config.toml
hidden_size = 640
num_key_value_heads = 10
head_dim = 64
intermediate_size = 2560
vocab_size = 8192
hidden_act = "tanh_gelu"
norm = "layernorm"
norm_place = "pre"
norm_eps = 1e-05
rope_theta = 10000.0
tie_word_embeddings = false
init_std_o = 0.00324
init_std_down = 0.00324
dataset = "wikipedia_en"
MLP neurons of a small language model. Each row is named by its layer, matrix (down: output weights) and neuron, and shows model dimensions 426-639. Each number is 128 + 24 x the weight over its row's rms, rounded and kept within 0 to 255. Numbers have three digits each.
A block is one neuron, or neurons of one layer that tend to fire together. After each block is what it responds to, as a language model described it from the Wikipedia text at the highest values.

L9.down28:144117143180144174104130104124114168114082132142160116132155109128132115045129135111165143133133139138123098128164085119144139132108110159109091165108145091120126160131101106109106148127136109068146152096089144149124137146140092112107116117103160126124182135102057122147096130133109134142134129118167111147126087132138177111097167122107134119107148166148129146172116164105158151134130130130087119118081144140100125118106116126127137128123125132130155095129113124136112135091128140145166137141142157124136137090115124119116184170168081130118166112160125126132081105111145137128096112133114145142134125123096157129152144121157126128119148220210
L9.down303:149098123145160128140125117175126194129131112127135126144153137058115084119125131141156122118104138128101130123133159097156133117127162155119168125109133122132135130126097156136137165100118138153116112162125105158127117141142077091124147108155180136134093109106129113157090122131135163121189085149113141126100102073151147133108120142142121101091143118099085139107128132099133102148113143157136120122135124143124125095099151103155108123107135117123191124079118097066110106130114150152131131149112113117093118147103133146165127120140114114154143132187157158145121124083127070126131159147135158187159114141158154136137152126147124106108100177134
L9.down338:108162165119118077148143102100132133137128087139135082115133155111128120130131133129099127159129136130133142114140131134137131166075133144111170160133162118133134146160111139146147128128121155058116177106128159119149126131127086153116144108137140115139177111115137154117112154102123110080146126144137125112142113101087114164191122106126062153158134112159110103087131116117141112143147118119128127094132184104091125137139126060165143185108122085191144122148150084129105119163145104146153106134121144146107146122093177137174100150151130144112159139122127128156095106113126167147158136149142140147139085130119135215120132109121107129132166111122
L9.down464:124097149108115130161135137118119120142086122143177159127166088096153119120105125133131125151144094110116138146139163152167135154133078164114151072131113154143086169133125125130132130129132159087173150183169142102107155143071137158107096128138134150105113122159124109141090139093139099093127121104122117143101133084177135110086133071171107140121101142132079171126141148072120144140148154112146094137124108113120121120121117150101134142159124146127144109121117133105106103107134136138120104163138167130133091134112122083132104132126072095139169137161144115142109073132146122077101169139136117128105119148112157137123143183163141058146145104152
L9.down572:144073114148165128122156128092143125147090119125152140145150100134114119059154076121134150100118124112121124111142148121109128115066158121154084091140124099113152143108154124133119091122136157180133107117152143131161127133158123110077155098118131081100110124153162135142144108075123140093204084105119113117157130148115136110123093120175112136156161110175117132078109114110112093160097105148146093144143138122082135151090146116118136115144128098110132118126160148087117105098131140164156226095140125111143156122138115137155099135093136152131137152165115124168078091122153132158141103078138122142123159096110121146173148125177149156143101180117
L9.down654:111106143131167110139131136132155174106116123143149118108152132093129100162138131135151113172139169143084131145112128137149129135142109160141118199128122130149142124124118124187125149126135126169124134105148119143133104119157065100145151147160118160088129175116113097119140119163163159131154097124103140143125107086094131157079122116130116109156113146129121093107142149105148086133110132129106136118115100099136120115095133119123073127111159158106146125109073135117126133131131107114122149136118128132083165145155119105135114131159115104125119143143141147131144099154097068134159131172136138183136123153123164146136135115095136131096104177203
L9.down705:148130108166131119141125113147081174108148099169124074157144107118122094096137124157136102137076119156110185088154124116152129083162138203129096133149121120089102132088110144141111170158131139138100152155112082098179132111162099138110152098150133124073082121102085167125110150124113144180206151129134106136124143144121143120161153128117133112120132136086125113127135124101131133146112159135097120109149141160123145143130112116155156114125152148120198179120080173103153105157089113143127150107113170122141146132131166119122103157112138170094132139113140121139143139141131174109132139108109184110173076174113127168095112129135150113144113148146
L9.down2057:188102127140143146130104131160155148117147098119151154163089107092137124094140101137138136201160155142124150135133110110119120125107135123094117140122153117138154120099097161092099100090114139171094156115131151150128139092144146120137135127148144132072145094141157071125105138124093138139205114112147110142131142120098136125134105113130144129129126149114146138153121177106117136098119115120123146153138115155135126136148075141140112155110067143140189115126146121113135097132127110142144135105123105129118127075097127144116113121118090126090135132133150145177101077086138116100146120107154126127188128055088086201125157098140122146126149220151
Responds to: Bare-verb predictor slot. Tokens right before a bare infinitive verb, mostly infinitival "to", also modals, not, n't, or adverbs, e.g. continued to grow, do not rely.

L5.down926:135153120135144164082104123135181080130104130158113151114123149092160140142176118106126161087162139162145094147126146114100151101146107086110157110138103102168167115135152105180092122105085109107123104154119150154131111139099122104135115125135092095140107117110179086123132103148148138105085114121150125113110172115127101109142148132129108119124123117142117096127186099129149118104098108138131127131132138128097077096128105193138154127129150155125114086126111133160168184167079126125120092107109161114126135145105132129115103120109122157106159110100124139116149134093132128153143110106154123126167118130149152126125062176115144145122078172140
Responds to: Verb phrase continuations. Auxiliaries and past participles completing a verb phrase after a subject or auxiliary, such as was, be-gun, have been, prompt-ed, popular-ized.

L7.down863:133112123158153164117207117132151146162102129102150142134109122173106148147133078110163104153096134127148133086138123148147184162125168097147118147157148102176135112138138159138141148107157115137125086129172145131116133128096128084172112111175088091100115132129149117116107182140107178109134098122119089158081129160125136119120139163120106167138122110124142132092148102112114137119130155121127139147123090134099118102115179122123108150110125159127167148142140101167113157104133084133104125098137109132117119134122145126075091107110129111116140094139143112147108118120143140114165125140127190127134107151118116144128145126100145154097131122163
L7.down921:121142146178184122139135128168146149113158119123122106135162156089147126137158082140123125180148130149124136092101112183106124119108105130160149142142130121161134163113119145130041125126142155138133109163170108122111101118110133102148113099138126103122116084127123098154163151120113107102127114131140098120105062128111120082126105106147156126107132149177126101117142128153145131161147179126165155092147113142131127109097170140135105099086108114133144164109101176126100115131090097146097137133159110102133127148131158100116129143173134143132146116136129127160171147141114172125131124119137127139122120160106140203101111094087136120098121155142
L7.down1202:146133130090146110116144091161129128112136115136092111117113112121154118063103111145112131137111110165123118140103136162168113163179127091095109147141110137085132132119144164132138143151121147154126130120103123169116159153104079106131095151124117118094166136136131112100151142112105089098121151147107129108084088149140136127092155096150144146145132139093108164114151138118152108059087130160140126131156146109139115080134170158137106116146166143098155134151155151146099147122147104136096118139122132153098143155130104143098128135135150148115124149114146098133187141163157135139153129132102147151118120135144152162126153112087154154145126129072
L7.down1333:126117150136125180134157143138114163139120152132160105104091195091111099126175166148103127119142153097130135123113128057184113158131149141172113094105144191122095131110099128129132116144121151168106108147093121107075104114175129117097112103105107119124131104080124120132114134133098117135140118128144129118167154106107073171129093117095120129149118078140141144121093097165115109115116133106144088115147137120075110089140120133133123074086161115109077135154121123112134155161145103138115118131117127127116116136107095153134115096152139106140101109110138132103134088140129101126117106132097167087152115149121115120156099078137131104097141098152
L7.down1392:134137146117170137119122159152120099155118086120110113152043130098133109120139101135175070177184176132115188121110145151103151115142136142105114190137169098112109172111121158139159119113203115138123133126142143131103095127091137124196161114143136108088121119090105077113129112145124121098130075117112143152146133114091110177201146140167116187153151101148142141111118136115131092145111132123176124103137086109050151111123092111118139121116137175080140142130116106151132152165151093125134108107158111150092133108107172136117102110128133142080133067102127126131105122166115114142137138126122136119134111116167186130123129147098134110108124148131
L7.down1448:135153157161160132162128126172146151146129107152124143108084132061119122107109080128118126171129123134091148130117126177146075172127159136158136174143110112118150150082120171157153105134145131159141134112139132147115114109120119106149142133142101151089127103107170105130094160120115151078183117092113133120141114131148162166122135168132173129155098115178156182111140109124129142154141147106076139125121105108135125121144099113148116124110112160096111136121145115106108141176076132119148121080158123134096128104131160100124139154160119154090137127126150131177125149154124128151138139128148121134158086110118122182108122139111132156092100181155
L7.down1635:149134134145127132143095134145193107169124124133131113125104145106138127118120105149114115167171150078151136126141210122137095107140156099114156129139128121140149158129162136131116130112159108123077136115170134141101153110122150117130150146161095108146108135132150112133091168136123148166164118060161113151143141127115123167130142110093149140128103112148116141145120115093133101132103119160150147108126134141109097149167110133091134140122135110081150145113086134104130157141115143156129098105157145146148102146079111142150121128197148072112134071120107149109070106138077101117149140143105108105127095144101123137130146111060115095098088193130
L7.down1825:134123091197136123110160123150182130126135109146096085101175152115142102129104119096113125133132154118148143149154108134090122178105150126116095162137106158101181118137166132102144091122108133107121120090155118137131135103154123122114106092108143110136076171111132151115133124082125118118158105146113137151146114145101137115077160123096144106133117133135172108123107127083131127119102105106148114150125115149154150126136138109105119120090104141137127134100138141140125147160158115139134117117100131092091110127087160158114130129105140130099140142094134119158135095162131136130140124163123101141144146125131166176167090102104146150156088130154
Responds to: Preposition before an activity. Prepositions and conjunctions (in, to, for, after, and) that follow verbs of helping, effort or aim and introduce the activity, as in "assisted in", "efforts to", "known for winning".

L9.down233:140101142117114112119121082165117120126095153145140124126150169116132125140118126129127135132131129110154147172145110168129132125137131126149119147111137135145115122152150138115165119131121142179161146173111182115156121125102138150115153107103080143100134135147161113098140174138170116150156150133138137076131121105138171176068107146120119124124110159126132165114081127171098138117100137147142062117128155146115127126107107083127129188138153125126084120102152098136115123152144132140144128195106140096144129172130115146164135124129127134100117112105090148109157130107151144129115110114102135136091164126127080154124122161117137154120123167141
L9.down285:131163111131127072161093142147084139101123146183137122150128162125133132165153089123101117115110121141163122054127146170103117151143151103088100145130157118082131114119174123154143133156140116152132114094083194146111131123106148138119117119108126160128187152121149081124104095137140110127151100150103113107121134132155124140100119168105111115129114186147130105130091164146150141138156154135113122111108139117118154156096119089098175165097148105163148162119128125155097146138148115162139097137106130111101126095142160124155097115152127087152126104129135123122104168191135137170127197127137117099154125159177138136152145150064091124110103139159
L9.down788:118189181129116131141118149173165138109106126124142127177079101082125148101107110126119133107101112097083130100172189107123103111158140123126106095120129163106126144116149139165153138154116170131128114165118139111099132115117092143122160110147123140152160168151113155122143117104130122143151117125148135137141097115113108127091119134141059172102127114102110112113131123134163158152169161148142145111070147140148123133123148089103098124130146128103118087127076108127131097107140169108127111105113129119108074158162131132161152118136112143141146147061147162143085152133101120136129111151103132161126105112157105161102142154067139150060136161168
L9.down959:155139184121156095148119109116160107081110127137143098119133135119124120151123119122111139126102173128138147121103132106088122123137094149088102132113116155099109157129119163136128128125177131172097155127143178133142159148116142134050129138126126101111120142136122101113096133159138143166154128113117095131142175163145139146106154136117148135080155130152140150186125093115152111127106125130094119135151098183146160141112147072114142122103148117131084118127105100117086115141124157100154116091141132130157139132146126096166123141156138096111124096161072150144118150087129169127134110128127091143130164161092109157114136157118128127106138146139
L9.down1415:159131079102141115114124115110142185134120174123116117136137113152098127074122101134130138083115145109142168148134159104106157093111150169090113203103143114125131097145120122117090153118126146119102146140122140172123156130120139134121144084147093155151128113152101149099089154141101143175159109125118112142101109115109079116111135110095163188115123133127094154142141130149118115112112100142124133154110117113119107132094097132128110116128108123156163099089133109123162127125180162100149131160105149138122097170120110127116152137162136124083079176070121203158119097122092143110121151158120141120138108111116126155126151150124125130113131163191
L9.down1697:129174158176144129141077127076094114105146162150166075142112148101078147123149147110104101117140128105112100114153099153135119108140140123124106095117141134148128135103126130164161134125122147190114131137129164128149141148102125108142147129157114121109123152127134113108169106194143091111189107130125160134128146111093125132111116134104122131122100150098108118120109120113106156155142155156137128126114132117115117124121093131120117104090125150100132130079122092169135111100105127118134133142133142120189123141145136145137116142175102146124136113108144098148113131145121130138106115100116137161112134131107149136112147128081141105077091177154
L9.down1978:131136122121172104137133126152113146127104153141135088150151106181156128121119125088140122158155125083119091145152140116115130144173148099141137125141155149122100127125143128123129150118131134135080135153164139123113115135117170107122130178134107084150139090151148116148155151158138152111148102108170112134133139148129151116140098074127117147105125121124136107136114116188149131113146141104121090120156135158114160164134147106106106162079156102131109123117110085122096118144164150100136124128135106082138120173169148163142107146115158101084115126119184176122138121110178082140126133118111112144155144137142093199187171109165119129103153121149
L9.down1988:118144103098118103132133079130152151126129139135145127116158171130128130116129124121121082095085143171151122120130132090124115113133127109122112130068113119096131132133132126106149137111138162164135120188131147141117166184138139115146123124177147127103123097143143116126102154126109120097123158133135191121118093085150112133189086106106157125181126080109132127119115132139075132104106144161139106160140103160124135113164117112152136166178095115118108148145125120139124101127191154104092080104085128146155124146131134109111132132166153145136111118165142110111144112118150126112147172132152121133106099145129130154102117147109169138120100172139
Responds to: Sentence-final periods. Periods ending declarative sentences in Wikipedia prose, often the last one in a paragraph, as in "ZIP code 45105." or "technical community college."; also closing ")" after a full parenthetical sentence.

L5.down1419:166106137133118123119116107131114109093110108122108162173138130163116107101097105145122162150143151101120128124146091106149187154074129119115135158048127160121102133151169110098103139195122166141160180143123140111181144154144133091128124088141093134164177106121139120118135133137156149117135095127103156118145091125169097121168150128140138123122118110138135130133072119113145136171097130133126123143130147102134101123125178125168125191125103158093127180150108150138161145132148173135148113100084153141110143181142116120097137140138161145131134167171145142136110148147141132094122154091124141112138138116171104154129115132121141117080105129114
Responds to: Section boundary markers. Closing == or === of Wikipedia section headings such as Honors, Charts, History, plus sentence-final periods and line breaks ending a paragraph.

L7.down11:138102083124137104108111051152112131132146085160154080134175133129130123084077096110092138080118126188119150167135119107145114125089102154122127137156110157115136115098138119120141131159135137124157168143138144142150131136122112143113176114135107150116143101108107109097163099120117105128070122146131129133144112133167156143187152105118154173152072115119151100135137107110104078123120121151117120126164132145119151168113132136126155140118150088144119105120135114141137102144115188145111142125097139123110101137092114145132116127132114133134090129137168154085122119156130114123089161114151144134103158122160113097124122083142133096114142158119
L7.down465:165107131098142182103141083134128158086066136116124146139161123130151152082160135112130141113146124127085125125151140167097126127115134141112166112108147208106080137119124133148137140146130119162071122092163219112121127184125131188160144139120086120055138111118089150111139158127109138111135145118143157122146105094117116105139129114127116147136109097073105128130132132136102107156110130120096097151132172123134141122086124109121100125152116097110106160111115152114076112128120167100128144134114169142152073165129078091139170151144099095111081111123133105145146127127136140098144156107111111128112127145155123132139096143099138107114152137150
L7.down973:141115151162143125129122100097165166133136146144123125157135124133115124113141140119112174173148119143112093096179142132132130113104121123120124141113124105113140134131117109148118123146144127166116140130161119158116129107080163129108155091128158127114105118150142132130110111126120187127178115130152130121132123118110147133171124136134135132147179126123134127133136118094104106183136128117115092124149157111114123147113099148120104146139088115196191100129137109091067125100120112103162150131138122115145117096125158156144106130117140108132095139128107120167095085106149152093129120092166105164113099040095104164154153106121142136086150206096
L7.down1460:217121134138135115083123118146146138094108116111125105147127124142125159111072089109092116121139140137155146087165069122137163116139113123124103169107177132113119121136165118127140144148138103138112134186122202167173127141131100139095147084143097138109139122121115100087113147132111145129134123096117145123093141098151135155189137126082130175154123132108141132133101137130160124143117160132132127170101140123090122132148132160111159166098148120110163144105072113138125128115151144132088117141109138093146123163118150153096128159117116150148167124061119143143110144136116135136130133109129100128112141128159102137110136108165125108119088154182
L7.down1573:104137112116119120146122138138130129097108124135106160162047119145075156144109116136121149116095108139146170120119128125166120172122165132101123126100149140109095124179121119093139120157104146154127130119090173136110086169137095083142065133101124136144128073072142110113104119121115115143097088140140141122155113111127118124120119132147134204111124126100101135097122145124135141175092109128116096118148158154112130138095103083120173134134135144125107151142143152161108170144142134126208130119107143148153098172173125181116173140175125070130129147123128113123112170155141140111103164148157154127120130139123145099117110106164132100110160158119
L7.down2364:157137164119125149096139140143147111155112117118180114131089145098113158158109104104104129140117116146076157142153136132125152109126120173077135151047125139119131141123152140144153116168100119132128128119129124118133135156137142156128156105156121078140168093122155148098133138131114111128130125160164141125136114108119099117129128137090187108134114126097145099115123124149120167131105106113125148150091169125130176136130122124135102140120111131102114144152123127147139146160160164133108117144083162161112108133075090116112124117098169146080098139129112091131140095102142144094163134120141160121123148135155114166113122118122138115149105141147
L7.down2435:137166124100142106128134121145125078107117121115115111126156150077111115135161169107115128181155144121177116146104143154146139103084070146111157130148152108146124136140153094141097154112155131120165164120134144087163159160147142082136125104140156128114100176156122147148180117112175127154140099139163147100179092160128109092176142125163109096095124095113115154092114112129126096137121089133113132128137114117114117151132147099118093110132144120106147137122117142147169141147129138139111118152115084136109152145173118138165109154044099168118100120118121102157124135107155106164125087158130135130149119117154098122164055100101119118132132109168
L7.down2509:146123103103112064085108120132142097103123085162126106107123092124102125121095133123124122142131132140175144101134143149062173109131141142130148121061133118122156136122164154132133126164104113159118140189116185128150137155114138131171121095125041114154170134136113087115145145133126151097151165118144169136100125142115116112207132127136136167118123116153111148129109098147092164162133162126114084132103127101113141086126157115149122149171140111121118153097108129153178111135153173126141146129121166131138149174114130121093152155164120149145120151099127088141118157166111169134115151127123116145117144104146135149142099084146115085097104118180
Responds to: Section and paragraph ends. Closing == of Wikipedia section headings (Awards, See also, Early life), plus sentence-final periods and line breaks ending paragraphs.

L9.down7:151124169128138139096152164122106087141114136151093123131088100083126144139135127086054110102141107106143161117130129127126104122137114107173148143152091115127170135166112151139149141107132048159142116142127122136114143125126150146084164112075156143119124112108146157129105116130143118152126090138122142097126152125099176108132138140153122170069104110148152093146148126129182114122130108131116123105143123146123132111154152154101131157131171100130163170096129119168112083086123109118131115078118182141104106118148140178124153101118098144110172123169162139096155158134105140101045144079143145129108151132088166139113155128161117097136133126101
L9.down325:114125131138140104112125128130120091132181143129104119139110131179134094127104117150124113118135135105099127171100147103120152102153134129127107106145131107118128132092142145154149135119133161141112105065134156107144137132164093121122119138117134138118132120091130161168161154108165148149124138107145111147120122041123129154128137178108149126135167087131139147135133130129139165139138136103159160161148131151093156124108115151146109126112074123123160137143150140097122132156093135125101152106099108098141107128109109170112124114146163167100093129137063164136109096132124141150155097131100124089124120146127132099110141090138105144099120145134
L9.down501:127145139127142133104081123156140090110154150130128094135157123146157134115104189126130152120128130119118145110120119143149129131086126118104096161095135178147116105166094104125138145116118148128125106111117176118104104116108138116150101145082154092121133136169120094083120185078119108142073112153168094097100107152127115098156121135101165149146099106087130155108118123111085098143140119154114138103099114062126117072111128104105103090137126110061087111122181109119166096122159107121091166121125140154089127137133108123100143159124134163131131113163166119122129141134159152113137156102106101128150115098147150147167140134146153106115098137129
L9.down1491:145154182110148101111133140105127129103102119128139127075166140132152127141114126129091123111113106110103088100131119096098118159122141134088155133142108147145109163151150120147140099092098099092182142111112125100134151121172136128137135105111139129203092126099138129122126123140160127150130137128121108143156113109157122105127153103139104146134165106077135116123190106142124067065143156113125136143129085111122114072128124142113125095160124104153117159141109122142098136175082137094148117113106133157127140103126109124154116094118146144112110133128110116105129154131160069124115117122141119074123104097146126156172117163156119132125093111114
L9.down1688:140124182155169106086129161123125109142157172174122085130153172113130115111151090083148127144154149133123104131142106136179144124132128108138083150112149126129092144133120128119067093129126107079156161125196113121146150120101092142131150098152128130129135107141151152125121106141114162180123121162134124119130122112144120152167138113118108141129120160138144148096099167092136100076150096094169111120149186106127189110108144141164125148105112171171133114151083126120062099123129123103101090153129126126162140131127119085134118110165136097137177116162105110114131083165104166116142122120133102134166144093147118143114155052120120128156144125095
L9.down1793:165098124161096109154127152173181107128116092129143107128150141141125117138145121116177146114116132181143101133115127095136141114146108121116136145150139158113111175095121116109121097118098126086151148095145126122099108132107144094116133108112133133158118100185096105095132092119105173167134154153152120153153109101087129137156122102148123153140134182137119114168122124125161147124152153080143173147117158100114150082139155156163144125151130118169113119147111119126084127144111125104098111144093117086108091119086124098116138103097150149118150102139102119166162114120131069121146131127133147136148107102123119144119144107149119123122174122134
L9.down1798:116156127126128134136067094135143123128105102156143140146118155092163127099133095150102136127144202159089138149145114146130134138122166098144136094110116111148086112115134151155142158114157174122153132130174158156139138117142137137110103153160119128151167150117132114124100156088173120119135158124122151132129122152146154119141142125094150149152119106135175144130092168162134159168111091120110137121104144185143121147089144097148113090160103103086150106105157133119114128133129144106137145122100112101124109108117112162108145123182124111126100117172102133125109131154141106094107103139119134155123086106138157104110179146111129145093130242150
L9.down1920:099099140155108154173137132103125093129128109136137126122079097127122144137130107181113135104146142127140155110119133155114127101130131131134144149150113102139093110159117100089129118144123120079137135114155089121102157178068106114128151130144111106141138129148131161131138132120139119105147136118111150131155114118116159102135130108121153138109137163118136133101109156140111158120101163103063106114132146134144159094157132147141144136130129123137124125137140117105110165111108103091142116103119097130118129133106117106089106129130144111129176119147098111142120140121134157170086146092117131161128108094141103152109086114128145150117097105126
Responds to: Copula after subject. Forms of "be" (is, was, were, be) right after a noun-phrase subject, often before a predicate, as in "the reaction is irreversible", "it was delivered".